python train.py --norm_place="pre" --norm_eps=1e-05 --parallel_block=false --init_std_qkv=0.0535 --init_std_up=0.0535 --optimizer="adam_variant" --lr=0.00119 --beta1=0.9 --weight_decay=0.07 --schedule="wsd" --decay_fraction=0.738 --seq_len=256 --train_tokens=109100000 --dataset="wikipedia_en"
MLP neurons of a small language model. Each row is named by its layer, matrix (up: input weights) and neuron, and shows model dimensions 16-111. Each number is 128 + 24 x the weight over its row's rms, rounded and kept within 0 to 255.
Before each neuron's rows, "fires on" lists the tokens most often at its 100 highest values on Wikipedia text that the model never trained on.

fires on: "f", " O", " f", " The", " se", " an"
L8.up59 [118 165 162 113 166 119 152 147  78 148 109  90 153 171 123 142 133 143  98 112 114 130 159 169 116 163  77 129 119 142 114 131 132  78 101 131 133 123 125 121 125 152 146 145 131  98 105 130 165 113 111 107 156 146 126  89 112 153  93 130 124 123 132 176 165 140  98  89 105 110 122 141 146 117 161  98 115 157  76 132 164 121 128 124 111 112 103 154 113 151  94 150 105 128 104 146]

fires on: "us", " comp", "res", "–", ":"
L6.up79 [122 146 151 130 161 154  98 140 138 165  96  80 148 102 159 156 106 111 127 131 149 117  72 120 101 183 126  89 109 127 162 122 178 126 115 130 106 158 104 127 118 125 146 159 128 132 146 131 132 113 114 142 148 111 127  97 133  86 107 115 119 131 132 169 150 122 145 110 102 102 149 145 101 181 126 133  99 151  94  87 120 159 137 157 108 145  84 150 119 155 133 115 158 107 116 152]

fires on: " the", " of", " f", "f", " pro", " to"
L8.up36 [113 100 140  93 156 166 128 164 115 133 118 176 122 148 135 120 156 117 177 101  91  97 124 156 134 109 176 105 124 121 111 145  98 148  90 108 154 140 139 127 120 137 118 100 178 122 107 151 132 152 136 135  94 167 148 141  95 134  97 142  96 173 112 159 136 142 127 103 165 126 175 103 135 121 168 139 113 105 117 138 135  93 129 120  72 170  81 136 128 121 122 118 124 157  98 158]

fires on: "rit", "in", "ent", "ap", "en", "ans"
L5.up98 [129  46  94 130 111 125 112 160 154  98 152 140 128 120 116  99 179 130 137  96 119 166 164 129 127 136 132 131 113 130  83 118 117 145 144 108 137 118 121 113 142 121 156 119 118  79 102 160 103 167 127 133 136 122 127 138 124 104 108 113 141 162  89 137  91 169 157 138 121 153 146  81  70 104 154 105 140 137 120 110 129 133 135 150 106 155 111  94 104 103 115 145  97 172 149 127]

fires on: " ", "g", "ic"
L6.up141 [130 130 141 152 170 155  86 135 133 148 137 172 128 171 119 148 145 138 142 155  96 107 153 120 116 174 141 137 109 119 111 164  95 132 124 116  89 105 139  88 103  69 128 130 117 109 112 149 143 100 132 100 145 179 110 105 156 166 106 114 106 166 130 170 144 128 143 164 134 123 123 162 160 125 123 102 141  96 104 130 118 136 136 121 134  79 165 181 104  79 133 117 106 121 111 141]

fires on: "at", "ut", " had", "it", "t", "ent"
L8.up517 [141 119 133 142 124 140 148 135  97 104 158 142 151 120 172 153 114 126 127 100 124 109 136 151 110 111 149 147 150 172 143 108 156 117 152 157 169 108 130 146 118 163 125 134 111 129  72 103 134 133 133 123 188 139 186  60 109 147  88 111 134 100 121 133 128 144 113 149 128 177 129  88 149  86 116 115 119 107 147 124 144 130 137 128 106 139 103 121 128 138  94 166 128 140 139 118]

fires on: "7", "ut", "iss", "3", "8", "on"
L6.up174 [101 140 131 141 114 123 121 144 160 112 154 117 134 105 141 150 132 121 132 138 134 139 129 122 145 149 177 138 130 130 153 108 139 138 146 137 128 166 119  96 112 111  87 114 127  47 110 136  81 159 134 171 183 116  88 111 137 163 108 114 136 159  95 142  97 133 147 144 113 117 117 125 101 122  85 124 170  80 127 103 154 117 118 161 178 150 136 121 123 114 117 136 120 134 119 123]

fires on: "g", " reg", "eg"
L8.up438 [114 169 114 170 114 129 108 107  82 151 167 125 131 157 134 103 117 143 118 134 109 110 149  86 150 125 121 156 131 115 133 156 165 153 135 111  70  94 118  95 132  81 151 139 122 130 103 152 123 135 170 142 161 163 107  94 128 140 133 110 135 141 133 132 138 129 186 128 156 172 130 170 140 139 154 121 161 121  93 103 118 139 135 128 109  90 141 148 131 124 142 157 119 116 124 127]

fires on: " un", " M", "===", "\n", ".", " W"
L4.up190 [145 111 108 135 146  70 146 104 125 132 135 131 127 133 173 127 134  82 112 159 104  91 110 161 150 121 141  90 155  97 113  98 123 148  92 122 160 128 119 110  72 165 126 161 125 149  83 136  83 125  98 134 127 142 143 136 153 137  95 111 130 158 135 104 125 159 106 155 158 179 135 146  82 132 187 105 154 135 125 118  97 131 117 102 104 107 154 143 102  99 136 105  89 149 144  97]

fires on: ":", "20", "=", "ist", ".", "y"
L5.up165 [140  87 128 143 142 163 129 161 147 182 142 150 149 111 146 142 160 115 127 138 149 113 125  87 136 148 128 114  99 128 150  99 148 159 117 136 140 214 138 170 142 146 144 154 159 143 105 118 129 130 114 127 107 135 133 123 127 111 122  84 132 114 154 158 138 149 134 144 116 102 141 104 145 145 124 127  78 131 124 125 108 126 135 121 147 115 167 136  98 129 126 164 177  81 106 112]

fires on: "et", "ust", "at", "est", " cont"
L8.up462 [ 87 140 138  99  87 163 116  91 113  67 172 132 176 128 103 152 100 127 117  94 117 131 102 157 102 127 147 146 108 111 125 109 130 158 132 100 150  79 108 141 177 113 155 116 103 119 155  98 141 148 143 155 147 137 127 125 145 120 109 149 130 144  92 120 164  95 143 145  94 129 140 118 124 145 132 121 147 129 133 114 172 115 129 159 142 154 106 146 126 130 127 135 134 115 147 114]

fires on: "ass", "om", "ord", "in", "ames", "orn"
L5.up591 [105 155 124 162  96 130  74 137 105 136 108 176 125 141  91  88 173 136 106 136 138 132 178 153 122 161 133 122 176 141  92 160 136 137 161 150 148 106 118 115 169 120 174 164  97 118 129 112 137 170 117 144 161 148 164 187 131  87 116 105  62 142 141 129 108 158 142 142  97  96 131  89 113  93 106 103 151 141 116 112  71 131 126 110 142 138 117 132 117 147 140 171 162  80 115 130]

fires on: "c", "5", "4", "im", "1"
L7.up532 [137 116 149 170 127 142 102 109 120 115 103 147 131 111 134 159 149 135 121 103 115 101 124 111 124 102 157 108 100 135 116 100 144 118 108 150 139 135 126 144 103 133 136 100 150 132 116 153 154 151  96 100 122 202 127 149 118 151 118 139 131 112 131 150 162 153 131 140 136  80 106 136 117 147 106 168 126 143 109 118 117 133 174 132 104 133 132 131 148 104 118  86 130 119 195 164]

fires on: "id", " would", "ed", " not", " had", " were"
L6.up530 [138 163 123 137 149 132  99 128 116 158 104 110 129 164 136 154 131 106 153 100 104  99 118 170  98  81 157 146 145 134  99 101 161  95 149 140 104 138 147 145 163  94 136  89 109  95 148 132 129 141 147 133 128 155 140 121 125 138 116 145  77 150 148  92 132 117 120 146 141 175 123 144  88 157 133 110 136  92 138 117  89  91 127 163 132 128 107 151 117 136 152 174  94 158 126 105]

fires on: "ed", "id", "ain", "v", "ak", "ished"
L7.up437 [ 92 132 129 151 140 152 136 121 126 152 100  86 134 177 129 119 147  94 130 148 113 150 122 166 123 126 165 151 171 139 126 133 132  90 121 134  76  86 145  98 119  89  86 119 151 134 131 126 136 155 112 116 130 143 169 135 101 146 104 114 149 124 137 178 124 127  76 131 139 179 129 139 126 162 123 143 137  99  98 127 127  93 129 160 130 107  92 123  93 104 131 126 138 204 133  95]

fires on: "or", "e", "er", "en"
L6.up178 [103  98 148  95 119 153 146 107 162 147 144 122 112  82 112  77 141 106 157 156  75 109 155 121 152 158 127 173 116 116 139 137 128 128 141 129 140 159 127 159 110 100 130  78 120 116 127 145 141 146 128 133  99 124 135 176 151 124 114 120 125 155  84 160  86 157 131 138 134 104 159 178 116 131 111 134 199 170 143 108 133 104  93 139 100 124 119 141 141 148 119 130 128 101 164 166]

fires on: "et", "b", "anc", "at", "av", "ac"
L5.up194 [118 122  98  82 115 125 144 145 147 125 160 121 151 143 118 156 102  91  97  70 129 169 109 119 166 123 151 145  77 155  85 111 155  79 138 120 132  82 113 130 144 109 144 150 103 119 144  94 191 122 146 166 133 145  98 141 138 171 104 134 135 110 157 113 163 107  92 120 100 108 120 137 127 150 101 172 142  75 134 110 170 127  96 169 125 154 145 143 117 125 125 132  96 151  86 146]

fires on: "op", "up", " p", "em", "p", "S"
L6.up449 [156 122 182 107 178 147 143 109 162 134  67 118 150 132 117 137 121 104 142 109 102 112 134 100 123 136 153 117 160 123 110 149 129 157 117 110 138 160  97 121  83 166 135 171 152  82 127 132 160 132 100 167 158 137 181  59 134 130 105 107  94 134 143 132 154 147 131 162  86 131 130 108 129 113 110 131 129 159 108 114 152 122 148 112 112 129 113 137 117 147 157 174  88 155 143 101]

fires on: "ar", "ad", "ed", " Mar", "at", "l"
L7.up498 [ 84 122 135  94 135 136 151 112 154 159 139 137 146 109 127 132 135 129 122 117 106  66 117  81 137 128 149 140 155 127 152 101 138  91 107 125 128 151 112 152 122 169 158 109 125 145 164 137 160 158 131 133  94 138 102 136 124 144 143 106 140 151 143 140 119 132 146 130 142 101 143 114  91 135 129 133 141  72 135 130 152 135 109 145 103 112  94 132 139 135  95 147 135 193 110 141]

fires on: "pl", "ord", "ect", "enc", "ult", "ass"
L7.up512 [140 133 131 142 112 136 107 119 127 114 103 150 145 110 131 122 127 150 112 144 109 143 176 137 102 121 151 153 146 125 127 100 120 153 156  89 127 124 104  67 152  95 154 155 134 130 130 103 124 164 119 146 158 120  93 133 146 124 106 122  74 100 164 140 110  90 123 155  83  88 153 131 140 127 140  80 117 123 151 127 111 110 119 156 154  99 127 118  91  99  96 176 128 106 104 174]

fires on: "c", "t", "out", "s", "p"
L7.up239 [ 79 153 119 146 132 162 104 157 190 152 140 157 147 123 161 145 126 111 105  90  91 137 130 200 131 143 124 151 114 162 118 116 126 137 125  89 132 167 126 160 103  78 148 120 125 133 106  79 112 125 166 134 145 176 129 103 105 163 103 105  81 118 119  97 132 103 114 170 128  97 111  99 136 145 144 142 171 102 129 106 133 140 110 182 124 138 138 138 119 135 131 140 104 170 122 117]

fires on: "-", "–", " co"
L4.up239 [132 139 172 114 163 130  92  94  88 146 111 138 115 155 158 106 131 133 126 156 136 146 122 124 145 108 141 110 142 133 126  74 107 122 103 119 114 117 129 102 120 132 154 133 117 112 133 117 138 126  74 146 114 143 177 176  92 123 108 133 163 127 139 147 149 146 110 134 122 143 127 177 178 150 136 118 139 126  87  98 166 120 108 151  99 132 125 100 149 133 169 114 187 117 131 173]

fires on: "e", "le", "is", "us", "an"
L6.up446 [114 137 103 119 143 132 143 109  77 174  83 119 138 117 133 141 107 115 133 138 104 170  99 118 160 109  85 133 134 133 183  94 148 159 142 107 138 111 116  99 130 117 123 134 120 130 132  89 104 121 107 117 174 134 107 156 122  81 140 110 117 153 148  86 117 106 114 109  93 128 162 139  86 155 146 147 127 171 132 130 103 141 162 135 134 102  76 136 109 161 117 104 163 131 100 143]

fires on: "as", "\n", "to", "and", " 1"
L4.up309 [140 105 131 147 147  77 120  99 138 146 144 108 108 141 136 118 122 152  93 164 121 113 106 118 136 185 105 152 161 123 107 108 104 116 107 130 148  98 132 128  62 160 108 132 154 153 101 108  95 118 129 121 126 135 131 143 112 142 124 127 119 136 100 113 129 166 143 128 142 154  95 146 134 110 142  94 150 121  81  99 161 140 130 140 154 123 149 141  79  79 108 159 130 139 117 132]

fires on: " m", " k", "f", " f", "i", " The"
L5.up509 [137 156 173 108 164 132 128 163 123 177 147 144 116 137  92 131 131 142 123 109 108 121 131 152 106 167  92 129 141 144 145 124 151  77 147 119 154 190 147  87 106 129 141 132 135 123 104 159 116 106  88 121 120 150 124  72 135 144 129 105  83 127 154 189 145 135 130 159 110  76 107 112 134 149 118 119 129 134 114 116 115 141 114  97 120  90 152 143 124 134 139 141  91 139 101 161]

fires on: "it", "t", "p", "c", "un", "ex"
L7.up317 [116 173 130 149 110  99 143 118 135  80 116  89 135 128 121 130  93 144 118 103 120 116 147 133 126 163 158 143 151 153 129 135 100 138 141 120 115 103 131 162 149 139 118 164 125 119  99  89 170  93 130 124 192 145 154 106 143 124  84 160 148 122 120  90 131 114 136 176 122 102  93 115 183  96  91 134  96 103 128 120 116 122 132 116 119 188 119 121 115 131 100 127 149  87 110 134]

fires on: "|---|---|---|---", "enc", "ord", "olog", "ot", "n"
L6.up182 [122 150 102 111 104 129 109 157 110 153 127 162 151 146 118 112 129 134 139 149 122 123 165 180 118 167 186 150 148 128  86 152 136 130 138  99 137  71 150  66 173 118 129 120 124 120 109  97 117 114 138 138 130  88 135 114  92  76 146 134 101 125 144 113 111 139 169 181 125 119 151 114  98 121 117  77 110  80 161 152 139 144 148 110 157 111 137 114 119  95 136 144 135 141 110 119]

fires on: " con", "/", "–", " Con"
L4.up621 [143 144 151 153 174 128 112 129  67 155 130 149 141 185 178 128 128 139 114 191 141 153 141 124 150 125 121  87 157 128 107 124 114 125 136 142 140 118  96 114 147 141 137 176 126 119 130 102 117 113 107 122 104 122 170 142 121  94 109 127 121 157 140 130 120 140  91 136 140 117  99 122 166 170 150 110  95 120 116 125 169 120 117 141  88 129 116 139 105 116 119 129 169 111 122  92]

fires on: "8", "9", "7", ".", "5"
L8.up607 [ 80 119 137 103 126 112 120 119 130 125 126  91 134  98 135 183  94 103 136 118 119 139 138 101 133  87 158 117 124  95 115 122 163 164 115 125 131 129 130 150 135 135  74 126 172 103 101 141  97 151 142 148 150 185 122 138 147  99 150 116 121 146  94 115 175 136  91 107 122 115 105 155 133 130 128 140 136 154 118  80 113 121 135 112 176 138  93 130 108 134 168  69 191 133 171 150]

fires on: "id", "ut", "le", "ig", "er", "v"
L7.up219 [127 140 136  84 113 142 175 132 127 133 122 121 139 127 108 117 124 110 144 129 131 108 162 124 138 103 164 145 100 113 126 133 127 141 124 124  92 102 114 148 143 136 146  97 108 141 131 164  99 141 121 138 149 150 131 189 137 150  83 141 161 146 150 127  80 105 111 128  92 133 100 152 126 113 125 196 178 123 119 114 152 110 152 154  77 167  71 136 115 122 124 110 134 140 133 163]

fires on: "9", "6", "5", "7", "8", "18"
L5.up312 [103  98 163 120 116 110  84 115 154 166 192 128 126  93 174 133 102 130 162 130 125 111 141 117 157 123 169 115  94 131 123 127 182 120 124 135 141 178 148 137 181 119 107 157 119 106  95 171 125 149 118 119 149 186  83 120 112 158  84 131 117 142 103 125 150 139 109 131  97 130 137  81 116 140  83 136 125 145 141 109 167 117 153 128 144 141 125 164 108 110 103 116 127 101 150 144]

fires on: "iv", "im", "o", "ost", "c", "an"
L5.up353 [143 111 123 129  98 135 115 113 123 117 146 186 119 120 120 128 127 152 132 116 149 103 131 114 102 169 144 110 127 110  92 106 133 120 152 149 143 117 144 152 143 128 110 111 105 118  94 144 126 131  67 104 138 123 110 162 115 147 141 119 145 129 160 117 143 148 146 162 148 125 167 176 139 140 124 159 123 112 147 121 126 111 117 175 112 104 133 128 121  95  95 129 130 105 179 152]

fires on: "-", ".", "er", "ist"
L6.up630 [116 115 165 161 149 154 103 114 104 127 127 152 142 145 157 131 125 118 119 164 165 117 158  86 158 155 155 119 135 119 127 119 108 152 104 156 154 142 138 128 147 144 133 149 144  98 105 140 142 131 135 163 135 132 146 121 121 123 102 108 161 141 134 159 116 139 134 123 124  82 114 115 156 109 157 103 119 116 140 122 164 118 132 135 137 126 146 126 126 128 120 106 163 120 156 135]

fires on: "–", ":"
L4.up407 [160 170 144 133 150 131 102 128 114 169 145 133 144 136 168 111 147 131 147 148 141 155 126 136 170 138 127 109 146 143 127 136 174 145 127 124 124 138 120 112 102 110 127 158 137 138 118 127 163 110 114 138 106 124  95 116  71  80 102 125 116 124 145 154 169 129 123 125 117  71 118 170 140 174  90 136 138 135 131 124 139 146 144 159 152 141 117 108 114 128 143 129 196 147 102 135]

fires on: " |", " S", " T", " M", "\n"
L5.up583 [113  81 150  91 150  79 174 124 172 119 141 116 136 119 153 111 172 105 134 142  83 101 123 132 129 138 142  66 187 111 132  79  70 188 118  99 125 144 136 157 117 118 123 125 119 118 119 157 100 143  94 123 144 146 128 164 100 129 134 111 113 152 111 159 131 139 126 140 152 138 157 118  93 120 154 137 137 141 123 107 123 125 111 120 158 136 144 126  97 150 115 139 140 110 144 121]

fires on: "ent", "d", "ed", "rit", "st"
L6.up563 [ 96 104 116 152 105 127 104 103 129 103 117 132 122  99 118 143 143 113 132 134 115 157 149 137 116 188 167 127 143 113 130 110 118 128 146 111 144 162 118  88 109 143 113 117 139 120  84 145 138 168 144 136 141 123  97 154 140 120  96 136 131 143 154 135  96 115 157 141 162 141 128  98 150 132 176 103 126 121 147 101 143 113  79  78 145 147 112 100 108 154  94 124 117 186 157 157]

fires on: " n", "/", "-", " kn"
L6.up279 [125 139 186 142 123 156 124 102  86 172  86 115 146 110 172 152 117 141 121 145 148 140 149 195 151  99 113 118 140 143 159  94 141 147 119 130 155 124 112  96 147 117 139 132 115  68 131 120 118 116  90 109 123 114 109 120 115 103  90 132 158 140 102 141 122 120 102 129 132 138 121 139 151 133 151 108 101 112  78 103 147 157 148 148 112 131 153 136 128 142 117 118 142 101  68 109]

fires on: "es", "er", "erm", "ab", "e", "ig"
L5.up222 [107  87 122 101 122 164 144  72 118 132 126 194 130 116 107 136 159 108 164 132 119 109 145  95 168 145 107 147 102 121 124 143 127 128 117 151 126 140 119 135 131 133 124 141 117 116 107 131 158 103 180 149 148  84 113 123 143 116  86 150 122 139 126 166  64 141 143 136 144 136 153 147 130 107 146 100  96 137 101 128 125 103 136 165 135 122 121 136 106 138  98 157 142 103 155 115]

fires on: " f", "f", "or", " c", "en", "er"
L7.up189 [166 117 168 120 172 146 140 171  91 162 138 174 112 123 126 129  85 117 138 138 142 110 159 137 134 132 144 159 100 128 123 160 142 144  96 125 157 154 115  91 141 103 147 155 130  67 119 162 124 150 145 168 125 125 132 173 130 141 112 113 118 109 126 156 165 128 142 140 107 137 131 102 160 128 126  71 122  89 116 131 148 105 149 104  82 158 164 141 137 164  86 100 130 146 130 164]

fires on: "al", "e", "an", "s", "l"
L6.up168 [ 69 106 118 110 116 143 165 103 168 171 105 176 131  83 105 105  95 102 138 119  82 160 133 137 150 116 136 158 143 138 175  88 143 111 131 116 116 161 137 146 113 138 139 124 139  96 136 155  60 131 118 155 177 140  75 138 141 140 112 103 108 184 133 114  76 116 102 134 120 149 174 115  95 162 127 144 156 136 163 112 149 121 127 166 135 113 119 135 136 142 122 115 138 143 112 137]

fires on: "ar", "id", "iv", "ang", "arg", "v"
L8.up73 [107 103 116  91 138 194 139 154 150 161 165 114 122 132 143  85 134 136 145 140 164 136 138 118 116 102 149 147 125 111 144  89 169 125 131 142 107 102 116  94 115 119 122 149 117 154 120 115 156 160 144 137 144 134 132 151  76 104 112 133 158 148 149 106 116 112  95 130  87 161 172 116 108 151 117 159 160 108  87 119 149 128 120 143 131 113  75 112 112 103 140 135  87 115 146 152]

fires on: "c", "st", "t", " st", "ig"
L8.up333 [118 159 125 123 101 136 116 121 155 139 113 137 152 125  89 126 102  79 131  73  77 147  84 145 105 146 143 119 130 137 119 137 135 143 133  88  81 185 116  95  84 103 121 142 134 103 148 121 141 167 165 117 144 147 153 105 147 165 113  98  96 149 116 152 163 107 124 149 110 117 161 135 130 173 112 127 162 114 111 133 190 105 139 147 111 161 158 127 163  93 131 123 159 175 141 131]

fires on: "e", "en", "2", "as", "iv", "w"
L5.up103 [ 87 120 144 142 116 166 131 108 115 145 132 146 148 105 126 104 146 109 127 145 135 155 143 124 116 128 119 120 118 137 104 137 175 115 147 136 147 116 129 118 118 100 114 118 104  67 109 129 121 147 140 119 123 137  95 172 111 144 139 149 110 111 116 169 105 114 117 115 145 113 127 123 120 121 110 119 141 151 153 122 156  98 125 162 178 141 127 123  93 133  97 119 106  88 143 133]

fires on: " ad", " J", " j", " ass", " res", " Ad"
L6.up489 [137  88 149  96 165 107  93 137 131 124 134 107 138 135 117 169 134 119 123 133  79 192 122 161 138  97 122 127 148 128 149 115 121 146 132 119  92 109 113 199  81 128 147  93 145 111 145 138 149 119 184 127 116 161 144 103 140 114 127 148 131 144 136 120 172 162 138  94 143 159 123 126  99 114 167 118 135 130 126 117 167 114 104 120 123 150  96 154 123 146 140 133  90 157 125 143]

fires on: "ab", "aw", "b", "ar", "and", "w"
L8.up394 [ 69  95 115 129 114  75 108 108 138 104 158 149 129 176 114 161 137 119 165 134 139  85 128 121 137 142 135 121 151 136 142 167  82 120 135 133 156  83 126 130 122 132 113  82 111 106 108 117 153 148 127 128 118 127  95 148  95  96 135 139 128 143 116 158 142 120 150 167 144 139 111 138 118 116 124 112  94 116 175 129 139 129 152 135 153 156 121 150 122 136  64 170 145 125 119 149]

fires on: ".", "ed", ",", "0", "om", "ri"
L6.up584 [ 83 141 120 102 116 144 176 111 106 116 125 114 141 157 100 117  70  81 141 113 104 132 116 109 120 109 140 117 127 158 127 172 168 126 157 125 143  99 131 155 158 128 157 145 125 117  79 134 150 101  85 149 126 145 126 137 159 127 123 142 114 139 126 157 151 115 107 122 126 133 147 156 166 147 134 159 134 131  95 126 109 104 140 114 147 119 131 131 161 131 143  92  98 139 145 169]

fires on: " F", "f", " f", " has"
L6.up309 [115 115 150  90 157 120 121 116  66 148 124 154 121 170  66 164 103 132 142 132 141 121 171 172 153 114 144 145 101 136 113 153 118 127 118  87 153 121 115 135 144 134 160 148 131  99 143  84 106 148 130 154  95 122 150 122 135 127  79 117 126 149 129 121 142 126  87 104 138 132 152 121 163 126 147 151 101 106  70 139 149 113 131  87 119 163 110 127 148 169  91 134 114 170  71 145]

fires on: " ad", " Ad", "es", "ts"
L7.up506 [127 134 159  64 159 124 141 100 127 176 102 106 118 122  90 178 153 173 104 122  80 148 124 176 125 102 127 142 146 129 160 143 117 129 167 104 121  93 101 163 148 106 143  91 121 114  95 141 148  84 141  93 127 146  93 134 135 154 124 111 111 140 160 117 104 142  78 151 109 126 151 119 103 151 110  89 156 118 120 112 139 128 136 110 138  94 121 148 101 127 187 130  93 147 145 111]

fires on: "-", "–", "/", " con"
L5.up558 [134 119 165 118 156  78 114 134 117 160  90 101 149 132 133 131 159 153 119 152 108 111 126 142 158 116 140 111 150 142 176 103  86 157 129 132 137 154 106 127 104 144 176  93 128 118 142 148 110  88  98 124 133 163 116 137 130 122 100 125 178 144 159 138 159 158 142 115 167 112 129 145 178 132 149 128 114 115  99 120 137  98 130 126 125 119 137 136 125 110 137 109 137 155 109  76]

fires on: " rec", " W", " co", " Co", " bu"
L4.up282 [ 98 122  52 160 147 119 135 129  91 136 109 172 152 112 132 109 139 132  93 125 122 102 108 193 166 113 121 135 124 130 116 111 142 103 151  84 113 125 114 134 107 137 110 190 127 127  77 115 123 142  76 142 167 155  99 160 140 168 131 123 117 125 153 122 109 115 107 162 129 107 147 159 148 145  99 125 163 111 109 127 121 121 116 129 121 142 159 115  96 105 123 126 149 119 129 136]

fires on: ",", " where", "ever", "rom", "ed"
L5.up458 [113 124  85 156 140 126 147 123 104 115 106  85 130 151 151 113 113 157 175 122  96 118 131 116 130 122 118 129 153 148 139 125 138 107 149  95 114 114 160 107 123 119 191 122  95 132  68 153 164 165 120 135 136 150 123 146 130 141 118 131 109 150 124  93 100 133 104 116 122 156 140 156 142 106 112 147 134 140  98 123 141 129 128 133 158 118 142 132 113 108 164 113  68 139 123 141]

fires on: "ed", "ak", "ing", "w", "en", "ow"
L6.up512 [112 131  90  98 138 140 164  67  94 154  96 152 150 164  64 113 121 159 141 126 143  85 167 150 143 103 122 115 146 105 105 134 113 117 157 138  76  93 123 146 122 104 122 125 140 147 136  82 180 129  91 109 118 148 139  87 117 119 131 138 172 107 134 173 130 118  89 155 140 152 142 146 158 141 106 148 134 134 139 132 152 116 172 138 163 150 120 132 128 141  89 134 119 139 132 134]

fires on: " |", "e", ",", "el"
L5.up382 [111 145 144 117 128 139 113  83 113  99 115  99 133 135 155 108 128 120 128 124 102 136 139 114 132 182  97 112 134 134 154 160 151 101 120 121 164 123 144 145 100 170 163  85 108 122 118 158 137 116 143 163 140 149 122 124 117 142 118 127 116 143 105 100 145 152 141 110 129 171 118  92 108 104 160  84 133 120 134 122 146 159 145 124 121 159 124 155 152 213 126 137 105 151 122 143]

fires on: ":", ";", " |", ",", " de", " or"
L4.up140 [101 152 105 103 164  91 115 121 159 129 138 114 161 136 131 138 124 125 135 187 127  89 142 139 135 139 141 141 133 125 185 118 166 121 138 126 158 114 144 157  78 134 154  95 130 150 111 116 134 111 134 132 126 146 146 103 122 163 128 117  95 116 102  99 113 141 138 146 136 148 122 119  74 141 145 116 154 155 121 114 138 107 124 113 114 131 143 161 146 161 136  72 107 141 135 152]

fires on: "ar", " Ch", "ur", "ater", "at"
L6.up135 [135 127 104 114 133 138 132 127 160 103 128 127 133 155  92 100 159 153 149 121 126  93 108 112 112 125 146 137 166 151 177  83  94 144 117  97 162 118 136 137 111 170 120  75 120 163 155 133 130 134 135 144 169 132 164 146 137 143 162  90 155 155 107 108 124 157 161 141 147 113 103 100  74 108 150 139 157  83 100 112 170 159  90 103  96 154 107 149 144 125  77 149 140 107 127 158]

fires on: "er", "ers", "on", "s", "g", "7"
L7.up311 [128 121 154 169 156 109 140 158 155 113 134 125 133 132 116 156 127  94 108 131  99 107 133 155 135 150 121 119 154 122 115 121 158 157 128 147 148 160 148 110  97 113  94 190 116 124 126 138 101 156 181 167 200 138 123 121 137 146  96 124 112 151  96 103 151 108 131 126  98 140 146 162 111 122 123 127 166 109 120 110 103 139 122 128 109 183 146 111 118 119 126  98 141 112 161 119]

fires on: "ab", "emb", "ary", "ild", "ar", "ick"
L4.up440 [105 119 101 170  96 130  94 132 144 120 106 115 122 162 108 120 111 136 160 110 108 113 142 101 131 185 120 147 203 118 135 142 102 133 132 167 130 119 119 161 144 162 136  84 133  98 107 101 142 154 107 118 134 102  62  74  96 127 138 135 125 135 106 153 150  90 102 114 121 176 135 132 131  91 169 150 104  93 132 107 127 103 113 119 127 101 125 121  93 139 119 177 116 115  96 126]

fires on: "ro", "t", "le", "p", "s", "re"
L7.up458 [132 172 152  87  98 138 117  89 110 103 139 143 127  96 106 127 110 131 132  97 140 140 134 164 118 173 105 162 155 140 145 186 110 139 152  82 122 100 119 135 125  97 115 147 103 126 135  79 157 126  90 153 143 123 148 106 105 126 111 152 155 127  97 114 111 154 131 121 122 126 124 123 167 148 106 156 116 176 103 149 128 139 104 109 103 130 116 156 137 126  95 159 118 115 122 141]

fires on: " e", " me", "9", "8", "–", " 20"
L4.up522 [ 97 161 107 149 138 118 102 153 139 117 112  94 151 136 124 155 114  81 140  97 134 162 125 129 167 112 113 109 142 111 156 100 153 126  99 113 117 126 125 167 140 149 146 120 141 122 137 142 141 117  97 106 148 196 103 109  81  90 110 136  87 124 141 139 164 146 116  99  80 109 140 152 101 149 184 178 179 126 106  88 122 131 140 123 121 132 115 150 138 167 168  96 137 170 143 143]